Weights of a small GPT-style language model, trained from scratch on English Wikipedia.
Size: 22 layers, width 256, 6 heads of 64 (2 for keys and values), MLP 704 SwiGLU, vocabulary 4096, 19.8M parameters.
MLP neurons of a small language model. Each row is named by its layer, matrix (gate and up: input weights) and neuron, and shows model dimensions 96-223. Each number is 500 + 50 x the weight over its row's rms, rounded and kept within 0 to 999. Numbers have three digits each. A neuron's up and down rows have the sign that makes its largest values positive.
After each neuron's rows, "fires after" lists the tokens most often just before its 100 highest values on Wikipedia text that the model never trained on.

L9.gate259:537540524475474570480507473488509567483462516521496496417533416470450490512528531495514480509510450449432466424499521492407494480373465405466479480408483459472513443497489522569442506476555562537515450542431506524483586511515438433539453534418480506518538545568544454593508506449466426468573438427447550487481450457515506488582467610403498487473418428481469390515584566544581473479501
L9.up259:521506461523548576520501507568442463462521476560598569480544508465495509484506497487511438461516480504609567467442501514518516471438519458535541538463517496517466495516492526457488521560478407585548534457500523526440374629551527469475438517508474566502544426541428499442548473489540473525553563519560485566661470447482536481498523576484574481564480495495490473455508516417488428548418
fires after: "\n", " the"

L8.gate256:547387448479491474524519456594486480370530525451467502516464458526442568541520478471402460459456520632531421456491526495459483539442501402477533551449583471452469494540505519568536377484507484497547509532565410514562506478531502499550531534503468468520593468507517498497589501458588562484574516602506554492473583558515465547599429448564410538472544488531486459562409467457463490374485
L8.up256:504403407478527380457472508534400464394528530451504479532478483446466440516476492490486538431407618583561449531514478558469412480423479447557387438501615487463467496484465519505546477480447468506469535507553474584498535468576483353443561517521449513534569464482510562488501447569472539446575470552510560521525514524533438523564479482567502614518498495510492582467484511447517429377438
fires after: " |", ".", "s.", "es."

L8.gate236:545481483495562450470462425450479445484488475552571542518430383483552548464595553547509435522517505547479486499490456530449470518401434458466552534592549515399463486511481538433500448567513406519464537554594418530525387564443505511565523487490628544590532389559447551502612447488569471553480470523489472512515529522480406560547463477488435518457534448549478435451390501524466437464474
L8.up236:522476428453522470503484372480561527589491519552571517495508428511537499499483567534456502451543417507451413519437411563517452525427410421549532461582478498461472416480544586413483499536466524433462497516547471566504433533542545494574541550482617503516516349551492562500528518462576531433431538489495570446547510508475393537525522395496496455576511467600599425378474531497511471509445
fires after: ".", "s.", ").", "y.", "es.", "a."

L13.gate683:543567507514447445476538469498429444520554427392493481488530486571476475526609462410488401412521566509549426449577495522458547619449617475520519477607477545599509546508481563488422463398566556463422444532562515545453705483484529534506505516484530533471385564519448572467491535509469534556355534497520463522459485488524489458474561481608396508517556523495507492507450449503523471480511
L13.up683:558526494507414512509413499582483491543490468478465544479596479495542537628560462489491469518460498481477470421566478613481486480517515478553472470460479434546454442522545553537465495464464581532442470485630590516528528496497511428496582462408582512564419462422422494524454509463594445495523496493536533559485454541475493512497553469546438481514410503575387478591553555493476561486540
fires after: " the", " |", "ar"

L11.gate251:536498523451499547516534531462510497493520384461502556481568571490471492506552506478476597445528494556563593582492628451454418496456584499475479465462482576519457407426531478549519576519504470514466500546518490435523483572579526650549543496601528472425515538594411614497466480538474547498493508521532453539446471541532432526572552552471426431554508485497523516531545603450435482532517
L11.up251:386447583516411437448494445561540521517484521459522536492506544548506520426513552489477508433546491573503420534469567490508460512554510420475455413525523547539545536442545470466548556560505448557449552450501413494481528537497501510528597569455542447459458458610453555500482482405543582435512500528624461494468619497462519596550420461423482478492408428497509421496579597409411596461482
fires after: "\n", " S", " M", " G", " N", " W"

L2.gate666:557531459431528559504502520562530591494507595448592518510454588521448523466533450565477443561491527457439432447504541515465419497577542492633478459451512518470465482558493479551384482516490449508513574435486508483512526574535488562512573442426570440433426419526475569469590599532529429491581520479516533370413486484492577471549517574543532486471521494588462591483499501493418485410515
L2.up666:409498459476397471489507422512471562443401558554509502439420519556571578551542600476491474575422464478481365556487480631426401547470534527473502539534566488538546516494543493371532504510415523495480522539568521485444532496518507462504546450499451489547567569518502472559421470477454498565461536505447472410493452437477575493488366481549509486444493523520601476468531559488507467421458
fires after: " |", ".", "|", "-", "til"

L12.gate399:487477487470526404428582589556468450491536524544425570543478508458497515559503491448491459454528549487547554498529407509494479552507444494443497431503454450379523463537486413603459440551525511462510447483588524374545473394558595488439529610481546435551496606510492531450483474523504516538497424530599484503451484548463507581493492532484451587493543485459469476528471550486398429460522
L12.up399:562530492470498417489513440568532468450439481458432596585522480447517507559516493528555500600481514531451545403487566578481474491619503487421494520576600511458418465438391480539572459525473464471636481518529471423444553413446503457458561444523521562486476406458515488540455540531576559470492494519455519473470533554558529556525507488521524467588428520477516532487462583556549519532530
fires after: ".", " Th", "H", "th", "h", " wh"

L2.gate277:518573503459538491506410522562427491525392507534492408488626453401572527460551537580467460569486492451533501517502497530527460527450465421541484530434475459522526586522578589462480525578506572484515539463592609518446577539460539489564464438490500416467522490472467520500491484516567460497580486503403493534509523535529463498616477550474544485473547507507455526447472594543488528485472
L2.up277:430544468473475506509538575507453495512508500502466561485494524536445472406515412437466545558573494428453419433593481442482516489515425584513489420514418516525509523518444504552493464537507500511672489561474460345449529564487521465509469561539531516580507482520557502474569540534451488450559599537515497401501488542583425395520461581482481488599483512489459476477517456544450497580496
fires after: "\n", "-", " N", " S", " W", "O"

L9.gate75:455460541456441543502476529553492543502468532525574441434461454523580515432547453530452545598457531476463507455526498565507492560544527445522506474440426476518547440504535489517476505397392516450419482592527545428571569519528556453574518528517477585472546478489550515418543582553447550528552536501435540610526445468420432538440557489579392567538521511457489505564401543420515493467505
L9.up75:497527502484449492477468441483398561514473587509535472534495470440532462371497559462450460462466487474408523448521460514481552481411455448509454404494443532453470532468563454433480384475488484491470514460581481501517481552529479515407609484433560544433482617472499510501503443578507556566409558501465532477560488499449537494411438521534527548508461516539468472473465511491507510584415
fires after: "\n", "==", " ==", " career==", "==="

L9.gate475:554453534397473518604549548520430421477583491572410494472460464474421484597584453486523591546520442585399488520564545427531486490534484459480536399483481498484561558545479444519511555500522415537530472524462408425521475521611439450525539418550382490520561540539503481559436484460541440539484536553528533428521541491521519527522502562430535504463572463560369425538548530570528451489553
L9.up475:606431561454502591559486588466511526552512517602430400526532423448461526486548525494454416489458456540462515482542518486499496515453417500464530439440427522443477410547406434518447483475543448507582508562459473537539479549438476426470514469424484419477490520529442508453454470511451397471591532462369510478545486441502453456520521525520581553462580388582401391505593513508507477455442
fires after: "\n", " \"", " |"

L11.gate158:539613534439483496528463482560423430614467496534571620420523532430443488460554485490479458527392433478453513479438554577391489564488539415432520613546502510493462464665548465532490448450492477519491477593457485467443465433620485435482521535484404464531505602523479462475363512496473510527480478572485518425522558427500466446594524649458472518496598535492492495531474567519428553529536
L11.up158:417522563464490433594477465484512534496418464509434535400568533487459469403546445486508358494405497495554544469455523606541458453517553444436561646509545540458504485574505572493442516525517460549537488512451508418454556557502505489575600539402441437549500481587469373508366502478534445539481532449505485542547475444486473520519567576531549563540522494481542415518471505663408495532505
fires after: "\n", " (", "E"

L11.gate266:531486432439514555537539460403555536463529533493512577519522528518472527635549530419419534543527428500466532485428469544518461544472545442546437518460431490500423453503480495554535512459487540472566455457570471513449453524549502457346533600472563512484537494491417539500562436461449511496511472570525529506545422462442493497468448518490548545439567504559547478462560596501467582459465
L11.up266:482432482494500522546532505491445603507440579570444553507512523406493444500562443516504504598553492504490498525511497552462370545495521492537451503525551448443465390568455519468422532575512528513495452569472433473525554463456471485507583518457567458516381528558487459502493517419430519543481468421445520396537484539516495445471489495467450382499534516533439442528554542487478491399574
fires after: " |", "|---|---|---|---|---|---|", " Y", "|---|---|---|---|"

L9.gate364:451535639473467468528578518467550450530470458476510479582543430433488481417582470516587541422433492461533532530555495444466508560540415367541488559486520489409527431514520557525471587479483497551486488511482481399509421557620475487498479552487457458544550509465469565562484586453412557531521574556427515511518464527480494435597523438512474472434458479411493483514415562439519495546494
L9.up364:535651520458502528558574503435469506563527426497548545442494491513528451433470455537574487462445528490546562445496471491594559518493433492517505607435529456527474505584503507493499627527502490430499417557527399459458444485608477482534429557483440463473533565459439572582514612488500510491568536536482542491517456563489413472557466481527490497498449433484442436464474587446539513518505
fires after: "\n", "istry", " Minister", " to"

L3.gate342:562450513495472459519494523446507466571484451539525552467526439508451532527529422525383493506487507508523484568483416531533489582460475475538528433538479460517491549442505422574558464590492495408521502495551431531521633401533512500528442417456455520484499481571522452559433530539483513443550489555525524454496464505543615500546512492490481540569506568478489474435614522519451495464617
L3.up342:413491586406446507457499490434550457536477425488574557501515540576480489472498414441366530574509526505463438461388548429413549500377575539524484541565468472548562509429496516355509487496576493417577418483405437480471553476523469401548508455531449520524533519507441549461471551466446419464557495487521527566488451485476458555494498430551507498481530481551581513441524502573473468475445
fires after: "),", " the", " |", " in", " and", " an"

L3.gate562:514504444566461454478476583454506551525464534565483430574435462479393506492518488598499590561481520457493526488441437561548541528502524446506500495517496566456478498518512541495503529512434499544462544510505587484494495550506570552486603521533434448493477512471555439418509497570457511547561472434429485525493486564560383522548587480505510559540469435534434402367560560450470637584443
L3.up562:582534410467563540514584427442531505539523442435487628588584509488458449563518456477467530433505503566495536488492511467529428627494497527512475426526480547474490448505607414529394443470457332478464425491514518576505478498476559516480439555486525455504475583511528489535531427468443508454496514487515499517518543519478583509520515547440501498500478566503583514503623477531407455458445
fires after: " |", " of", " September", " August", " January", " November"

L2.gate41:551497447500500433504528508448467479434480386467500534508510474488505519494425504523500458513488509492579450477489519538541495449465578491499456577494482441526540509411439596546590379490515510433533513518557476516480509467475519466476452498446449456505459493551483499494517519522570451489524443531448507423598520443607387533474507474512444508487471394550475494528551563483568532453503
L2.up41:544458469454491504553480471423540487382525406463488555493477478498512432518502451556548512542561476498528509485452488525515483414517534469533511539552486479484478457418473633512558419497494510483546485480496548523483468524464536463512467505490471470535430504572462506451575559508590463472543447533513478490574476513523393549513453472488468527451459333530492455524567627520572495423440
fires after: " |", " and"

L3.gate694:573552454520509384562531516471520451565566423506490525556522409543497489615541513542501482482512524457536484481445486533536583503514407478503460509398498406488462500439522555466541501526472500482547458555541578581492481573547514422423531565565527471432469463469513535398526595458568475489588452476503561502580542497532453470460467539495569509476533444513411529526369508508487469468560
L3.up694:597548465486461392536522531490497489510550447488510575571526402554514481608500573482485468425498544444558454470388481473490551505495475494508454515397477433490427525461501553468547485500492515474617444579512573592472474660549481465443533512577527486485466459461527539376574585436555494484568428460495614468522570486454487502480523535428539532457509450463457510548404513550484450493589
fires after: " |"

L11.gate28:439438506402484497447464518571467561553484515485524532473533606502452489555475522449618497487478488421504495510540527481570531528472476421467505501493537481616499399466464449483532456519473530486506453423437505581545436472499555408477472567421564462500425575582549494553477488468566501555584518537499510493456484489404486492460403495464518450487570511557520514413439487536536500474552
L11.up28:403518483541482430535592435509547550489459470477471397529513513490510554556499405488487418512503571519448477529464551459635506465513579550535473490517527409531498570530499470461558463562495531564382531508486528565546484534437436522607598493570610515512442435428557566528565530454433470540526454354511468474501504464491449483466440528606488476527533504499480563538456532439458540541466
fires after: "==", " ==", "===", " ===", "s==", " lim"

L19.gate447:464500447485454459479546505440535456504465446475438518557462451587472523605453487493491422560493522493495419462459436539465478509449540410500544492415513546516434410458476554524507389467503474515375506541464512454483502490474584459468517533480462453425401643469407464472523516439510511489547480566544498499460397498538554493546471482603512451464508526490444498428470568537519522425453
L19.up447:452543435474568493595543476458488502479547570545536556604548484533468437452570532503495629419439413501527518543473519633461442489466446506569486430568466546507474409483519583418510451549537477523509553567534544535558462482521509514509477471433570521426463554452516472525517440412451525427542480492569485499467482567400497513355462555523442456517376572502371488427567437476455539467506
fires after: " |", "\n", "iz"

L6.gate159:499503480418562439475446505529557537492586459565474527581527550607547526481651525508487470511508526532518532437432542585525531400518578501614458483515500501477523522527531461492463414486565476447471505365450462480482462512566506581530472521444499448460556520550490553461494460535497538543451490558472394468476442403423526619438462510476472498490440594448466497350526546515485461530524
L6.up159:546535529493538432558464443540598499540584454402529523441470471528504567539653568398471606533493485504442545562540550503457511462613554534528525469570463474411498554554538466534443417536413449508487432440463466522478518518476449475519508531483436537552566534524564573479481556486480528521473504533538489478493498399474412512487576486498506517520490590497527551411555538404528431505550
fires after: " |", "|", ";", "R"

L9.gate230:444445535526489492619544501592470511368509482428570502454548451502533521525460474448535504406498451590527433495503437455413542508420489464500496510463464488451442574490480454455484406443468500564566477448605485478502500507533531503446571558503500530461514514546525528555522431469445504534509592561472480526466545493517477499542522518563524547500488458645538505538462527490487451545533
L9.up230:489444426536453454539541397445542471523489524431515542517460619515496592492411481497584465537435564432487452554408512516480446506461463468525532467581564568484596517475456553531494531497445416509555594506484476497532500478496455436549534446463630444512416402492568523440529434530528479498526500399485496536569433479584542477461526453438493510580551561492449462593554441459467490457475
fires after: ".", "s.", "y.", "es.", " l"

L6.gate255:486492618431493500544534512463511569432532491478472541534463545425562588477460539501531490477494486491472605507459582444429510515475518422506502540590488537539423447564493515407383459444461474568571583443478561474462537537457438485556510590453452531421511498559503466394503517537475492439519498539509518360426504481515504632518486464450489452418442579583495501509504466441512393504487
L6.up255:511522597487521473550520565550474515543493519438522457559435485417598566482474555464525467544425452452494480510467516518532453581415597451507469469516470581586463425483502486428382487455444517509524475425465554456520486471495445481551468476444557527528488525612460448462422467523484452503431472471538517523522440491465385503508567435488508457484437629578509464467492498561428539540526
fires after: " |", "|", ";"

L5.gate490:479486466440493556542525464527405455519540504458600415499432446562517488575421506432426533475416508537632513462447437531513433485456576517452539563464447448546604532508449523475483481472538496525611419456471403459495410545525530433551388491557398551534582509489506466474443410403540421448510503582542585471548463459582538478604481506487587475520461491542440540578457437493463415500479
L5.up490:505520510419430469568453447519418391474513507525563444516464504544517462545379504398424517464395428457531466432509479477555438466379517506572500476569470432479554584465497521517454485456563497505551450530423477490499391518567479437572482503471402544486545504485566453513526455399452417457566507577566574524519493431437485513614491595408555523559512520527422569484466480486445479520484
fires after: "\n"

L2.gate437:514568548503525428491547478398492616463473466441561494493408507539556621485500556448532384465481464533458441526490467579571501490523504459598482382512560512438520533518561427460389380386506503508482535525403522461391539489517418437552559544451503435502472508560503593489453468464510524478496525565507418509424534435417416534487547472570528539527579524602471444505577501490457423493513
L2.up437:478515462541522395525529490563575498501464499505515478497470607495584598518512534443493569483474552544513464541474485519363470474518543546554414450488486449560529511516400451488424512533411505583490487461420468450444552511441435551560522443552563477486517521525561497479511520628512481468518552546473514557518435455402497570539480528572562507546505508482564537516511554464404481439524
fires after: " |", "|", " -", ";", " on"

L18.gate107:576594459551518554412557519516465503466569510442521578493380474530512507510486526508521531477512528454555520542480550423489413474547529525547420560566428555544485487483593621480532575444540503534608501607564474538560475528577457555407483533555508515386531514459543461551531480531427484496484593586555545505523397444549419536620431469499431438478554496394468460550447521495605488543539
L18.up107:502595516559467568478456514484486368458420603455388529630541571483445463504520484583531516509412455622540501492575601456555471545556546600578395479527495482616467492489513489497550466512473491369523416433572461437468460513526457572466559532500543451500472511554530404473442517463443536481489478543511556500450526550452555478521454411548469546488484563524414432492532582592467491552522
fires after: " M", " F", " P", " S", " Att"

L17.gate635:468448518452470434467530429480413585520528374505406459529570455560492417480462516548356557509456446479456465560526501565662488473489493567538530508442531474532461535590549535547484467493459505521545479464468598443538456556498489506469435480590562477439488567461545561612508462519496528469532435455486472528472451467439475560592457576445398456588548447497487480449517516433591596496510
L17.up635:563432468427523491512538484546519538532507422549545576489478565548542552405581457607400424502479477554458522575561426553560548508557490511536456511481481517466519455609499444496512474428473456453476522493517361532487428509548552486521517554552427496542457532526515577530506472490493496472472482551504524403574573489562439474550487505496574444436485570493428496534516525473445447507476
fires after: " S", " K", "s", " T", "\\"

L10.gate48:436496508517490437560527494420519508440547525566565570527574470454450490529575447456502499423469443416591464554574557436531460581548510517531487593461438523533463532641419510549484464493581487496523515548467637515522549439481562512494558577423398539473411522515483534507447466489491501439580455495519435526409526526469490443487545530415511495510522424525534542526600466428491537474579
L10.up48:555426452398471479522448521491438537435498554439483545534545548498601514468489600486506421525462386501493583490505557543406439544455542546501514486418489521506505488499556601594510550482488539492495431483477501572432536474548546623559456522440479506562484586511498531593441493470515496482478516497575573465476549442411524547475579554412563488457513479488389502546478486443523410488537
fires after: " b", " (", " D", " B", " R"

L13.gate141:538518523467397560554578473569512457481476486494504483541535524508527484529561442551499472554475421590427521436473497621471455481590561451531510568566625514561405429530562453461482500400487539523524486527520443544435558436468530456495486508511540540433531524556445474432506609529513520521437556578528533450446462489427532538435501455536480371492468444578480609535542428454561435540476
L13.up141:529471530466500449370535475527480539407492650557467459531535540543496480513434509513468477612346482522487454548481473500419509533499426396462414519436568529466443490390509517571483487449596505515500522495463405426432433467424559396490434473454584588519472530550483637485513489562459459470503531469462608502559444500499511501507471418539462512412497480532518540545479462566511515552503
fires after: "\n", "==", "-p", "'", "[", "x"

L11.gate77:579544581471525524511524454469479487535502551477505495524603474513430480463554511544468452401450458511497552529498474524478457397449471471502543489610433520485546556454481456658485470467531543519497410520566578559558635567511506488493428513557499491514502469513478521501500568506505532481493457385498486537484496485541552447544552491525457543481510576552459543604542405487499429504563
L11.up77:414535409468511567434429398435511547459540516528566495503447453440522492398538465527515497489577438526561586531474412508468470451522454511405427476489436468515436435477519374599517421497512497514398533617555555491554557562442492451542502442528508493537504544471450488561512548513491550502437526441530474508520460521596465513414504488567529507458500474577491551580563525450465451499484
fires after: " (w", " l", " w", " L", " n", "O"

L10.gate584:501463500533430614595469436497469449430580477475567474455538476609524504473515540451435455455507489517578483462538530446488440513466496477421438437506428541489570524520605402509484521477509535396479460513696415530645502512535479521476585452495429492480535497507548563567529515532549548573562555526618591503426519470442495497462434488483502486414475507476497486495412457393566553493453
L10.up584:499468484451444474482431492595522591473524443521503439508421541532459553479412511439555506433602511489507484429501540478454402560491505448492481473493482482473535507461533376493563477446548481417576493500517552565554461556555564409471607422395492511434568504443495525490496470546446517550580613582567581558471516548551445488477453529485521399396485498496532437488493510466556537539456
fires after: "\n", "U", " In", "=="

L12.gate700:522491531457490536504521482440441503492475460499464519496492455529438538512591452555604509504548530449570547544535558504504515523622578477553502486454499543421508543569457634543605527555502469457601453503536456459476583558421437489485549526483460568514511541557453583471407484435492467597501512558506499486529534522477643472585563538537410573512560412547568443546440471559497457510457
L12.up700:529540554536473508467483541479537381516558526456508546477618484457469479510602524492436480525491476501418522494506504472521473543532501496574521485474419585430448542511532498462561524460418517621409501416472575509466529422431547477480544409503531472390423439556496536521474571489518453585566498610528447464511467504423588491476539443541576485542497500478550642521476475419490561493440
fires after: " F", " f", " in", "f", " a", " P"

L12.gate421:491517506497626500484473437448555472526429557563482516464483492500426492502563513468509406529486509588529517497516542453436484482536565564461543509415465492448507541535536470569421492494451478528583584470539349452435529532415507477435558447493461491431495514555505465507428436524469465484503521520465483467416426502530536513464473431481367521515523505426507497464489543492402445540469
L12.up421:617469513524469482543474510537520423554471483445542485600509528479467434532578508506539508576522447493480591479570506480437401528555541440487429536353447622435590511533489526446546446587427515522481507419486478564479466518403448448450434484421520501552529474449494546530569501492420380492409583428502590578541530567458451466464426431518439479534512551398530600432518595547529538451478
fires after: " F", " p", " P", " K", " f", "-"

L19.gate210:530466509434493593503496576516476477524517394486563511544506398461417535492551536529547573408545578430503457548424583491529564557544480448466514558522512544471429489495540479474561533474485528478514434597473515459578463533540518540532508474499441574564477457531574516532507471517463534504482500573442481436582592561443457444533429397422540488485407506424397560436525465422455493430561
L19.up210:461508421463543512492555573426515461538492481477465547451469514508513389519514594505577585549418542508509559513421543541509553432462478470473452492510442403434528508480568538474432546452549429473516493577525440508407516587469426442365511401566616499563432560559502532530508456440512601476432452430425577510468491595599463441535484539469506420429462559491533507535501509546599423525518
fires after: " |", ".7", ".6"

L10.gate505:431507623525481529461520549424479584446546442575512568475467598460473478407510518456505620471511477388480520554485524405455498474404436658559468570505539507511543520520528464466457558452522532533415535383554523470540538510470473483509497509452477416439509531555524481514530492494507520488448424498476568487603518508577542501555485555501522569497590478428591501532614466465424477492507
L10.up505:418512490543548503484512488478580586523484510494507479414576514449534472501591501574568496466525519476494513562522517470386619380467415613550487510557509530512499499542471420515432487357512495500554500498562427565549418472537399413508506442422492406532488463604446458504519595568556533476477481466509464411486413515560531536447489511425474574467490554587522532510591510477462449532412
fires after: " w", " F", " c", " s", " L", " home"

L8.gate382:542484626472422485469547452570495540469517585464577457484516488484524501473414498489452442430468496513521612503448556527467472535392558499524503506512527405413465524457455490480532430480481417547490422543471503458485506480461520518495579574564454508522515521527602474505579527522533554429554569428486484507421600570480533547508598552491451547591562412466528467436467473495553493527497
L8.up382:541467528481549607522517460606465524373555537446565396529510473528493531454459566414473439492508564445513553456474423445427524522512492550535491606527505426457593495425527565471417472589480543485453508532471522484597541512559468525468521539429539577502505529494555568552487433464392524416537542540501530411468518471476502651515522489531486545526498490530533466497430516529442420446540
fires after: "==", " ==", " career==", "==="

L10.gate227:577533459491514519427491542498568450424563484513505445397574466517510529427459478493464543409438498464480477500480411551526461546470494549458544439468547559545454496419494491522549434568527563467487513531418514375447537483465520456544515519478425485517555558522484438414451479582515558458501435464509509500424531496552486343459518571501536494574447478526516546612433451571445480517543
L10.up227:479496455547460634491401431527491487481498576516487467468498541488541515587520529579409493534581494480575508515490556545444497516511526526493511522521453570455528516447526475466450462561490387508388507502528489496551494580482566507490453560513552590436515532500485516456486499490458495503443548386502608521600474519472401431557480539558488462564492388506531537594427544558453483388577
fires after: " L", " l", " f", "ch", " F", " b"

L9.gate74:512465508523500508548538512431489503565461515497433533489508436506581523587451498499539475484454561540525551587507555566622453459388609503536456546504523419480444446509513463461518512539477487479457570450488499466507515488575515425403467537477480454517378471464535508571529520446531483543549450544522499443485514554393517484546512506485523548532521533409570437523476438418514551493466
L9.up74:578491450547458484463430544449507515646479486480512571524540484519563531477522479456453486428570455482490485619512577587522391476317517482528404535511447547505490426433441501557464542526533496609576535456426534503495470522574460518483530497529541478535512478539620438516414473383499479423589442505493476478451574491486489487572453568418499497597497449436542463498439537493498460446407
fires after: "\n", " |", "==", "|"

L8.gate370:447479494429496515518547633535545474489500619536460555585478550502512449543409485553655437474513506488548537581521460410549463426431503539493444514512434481473485502531518536472539521509498488427425477482474447505479526429485452567515548426568454480433452454482421516391492464582478518523461418412535452566594526451547556504540417432523497481566524542448522487471525494466420470502488
L8.up370:468558561554591527492467543408489569534507458491489566582581509605565489509452536533521529477519450519435613467556516528452470519475439442551366537455436503548487535426570444525438525476450445469521491542518446431501546532501468445417516616519515466437504444468494491563414538518446536503596515468481494467566509419494533433495474513458433490539530571422494474508574448524523500663497
fires after: "um", " H", " S", "ap", " E"

L5.gate344:520509453423487482482499479454504465477520523509463500505572517554491490600436511562458497519492429496556449485467526517466531559501661549413486506522480518486504524575489486392509591460504552486537574427511469465542497668571493518408421528585420495412486490492526473555542499450531394467513442481452439434531527508460492499545454474463529486454575501478457610573444565521519532371475
L5.up344:538587428492568416559401521521522529495484446491544556558502465584370375504573497506369458450578517579489466535473453505572416501430492623538468459472443514518534506512447479447568558488497543562543432507525419469430468504572420534465389512590469409537414500498552507510529487558485467415540511562388433466508478425517567514517502587477470412455507453417428492516487481521587525408543
fires after: " |", "\n"

L12.gate270:525420475433471449551480401566421498495493507480512450470474495440548452479538466515479504450560530534415592556505437601411511473558537398533454500388472525498486501433552449554448425551556530480514453489542480436574394545496477407481543510579433509423512557470543436475487424437446464492502430553526592531403410492538473574566524544497480485431432492422528504486464576493555443485455
L12.up270:490516482472581531558559537463537519457537488414510622619499533389503487510577529509502492505486514369445572497529494461396519454510547505450561415471492492437500436565544517512560461492605524488528514578500464411412462532423530506492484512477432471483510533473526520565489562468525517539509502503514477492433516502535530508503408547452400465482549380572457446503502413497491474528528
fires after: "h", "\n", ".", " Sh"

L13.gate554:468477507547456521489457543446455515453469540427427574540544449445545594584428539467415507449462568539432504442572473475429452560400469427519474498454545498508394481502456463540556527578424615526482497473507563468451538477541465460515443547529481494449588484539543490515480562516500428472594480448473576621511535477538406512575461454418561467580592485590546471495504491476492507492611
L13.up554:428595470510443610500420563518490454575512533538466523508461463531441429526401476443516470514488489489503560470502544473546425530582459497509461451380516517530507506540478574424568507473523545438519570479520501551503491490547462392514422343519499461423543484560550420527477556509471487507506514475440551547451484415447542572468480506575525571529607453529510455446530592422491652539506
fires after: " T", " N", " I", "-", "S", " S"

L11.gate625:461461604578467405544577482438499526506472511487527610445484450498466483408526450494514444429511507344580498523544558538537519498451529545450495530436505474532554550510447562466436441536454547427442408509546512471519623456529441497490504523488432431501489476480524492484424540459462550553517480513511595480486495485453461544534547453436458505481536527615531524631422469554564500418523
L11.up625:532532484520480577615491456450496491464390542482423501498533559537496495569517603522474454494509496408524454447446524500504472479488598453574628488495497458487483417523467557491471500581457535453539489575469513522512459549447427463518466462591411478473409505583593430529429516581472512459439516397484505440559547544472509472487463518444506523531494432542572541589468499507470491549601
fires after: " Gr", " L", " B", " R", " Br"

L8.gate192:435474479507544449501527579420434565504449520446420444546558480602503500516554539417575487503581483554420497500584534511483505477588485451554498483449520540472488495433493573466522572541456467520448465520560470506473539442551519509567344475514476518513465535451487423490459509447554493495477510502475465495566469438472518451583403562507480569442480532465530377462501577502468450443588
L8.up192:540593579514540414480534581526505479482532622463502563587465609508482411498493520491497555556464533441503529536429453529522444522531477466436479528492548608568510511590437554483545501518482506500472483508478503553525520509500470460513516539511513518425620445511574506538567503417497419496475538438554578497486562592522562491552495517545568460453465522446446499486472545432576616532477
fires after: " s", "ric", " S", " T", "el", " C"

L9.gate330:454512421540502504473415415484506500490547412591508564510536540484420427387468471570425487528503516398507513508594508523541591508531536570552601589489469544494403476533534394586440487492486547510472572493436463413497523555555458486502576494512493420465453466464471529567533575439574539519528437471531479578566511535491518492613495499564509500529494569491449476605462538428501564567491
L9.up330:520599472541516490449461429488536498444523453547481538504438465562468569427435477583404511521530470450489512493505523460518572523475411461627539512506508476573428508524516554499442466478471544538550499438436500488474539452573515513502502522587477448402391552460514548530558549401550485524598570470584511443610476539527449537548521481538546471513467599439466493597484588458531546552582
fires after: " K", " Y", " J", " Q", " T", "k"

L17.gate116:573521463480482450503488400505440457534525520337495441437490520470515567558589509489552417514513569441467489482592479509480511494491492492413462581427475448541481426533570515612485489637423486475495489484381480550470468523465519509476422495536485507543555599544481432502491478374500506461523513537536555404564487511473487538501502495441421474527499479459495503501425466436502431555557
L17.up116:487514479490418518486554626536422514475594411466523437407578579504479444477425487443493444534468502435571501459471497621469494491485439460451477499484472528556388604527469454465593527460520539473570567563445527414493519520512474496473518533424367536498498566459460492548527497506495505495556556579567457514509435499532516391483469531494528526471559535506511473484522546447534561384462
fires after: " at", " the", " At", " to"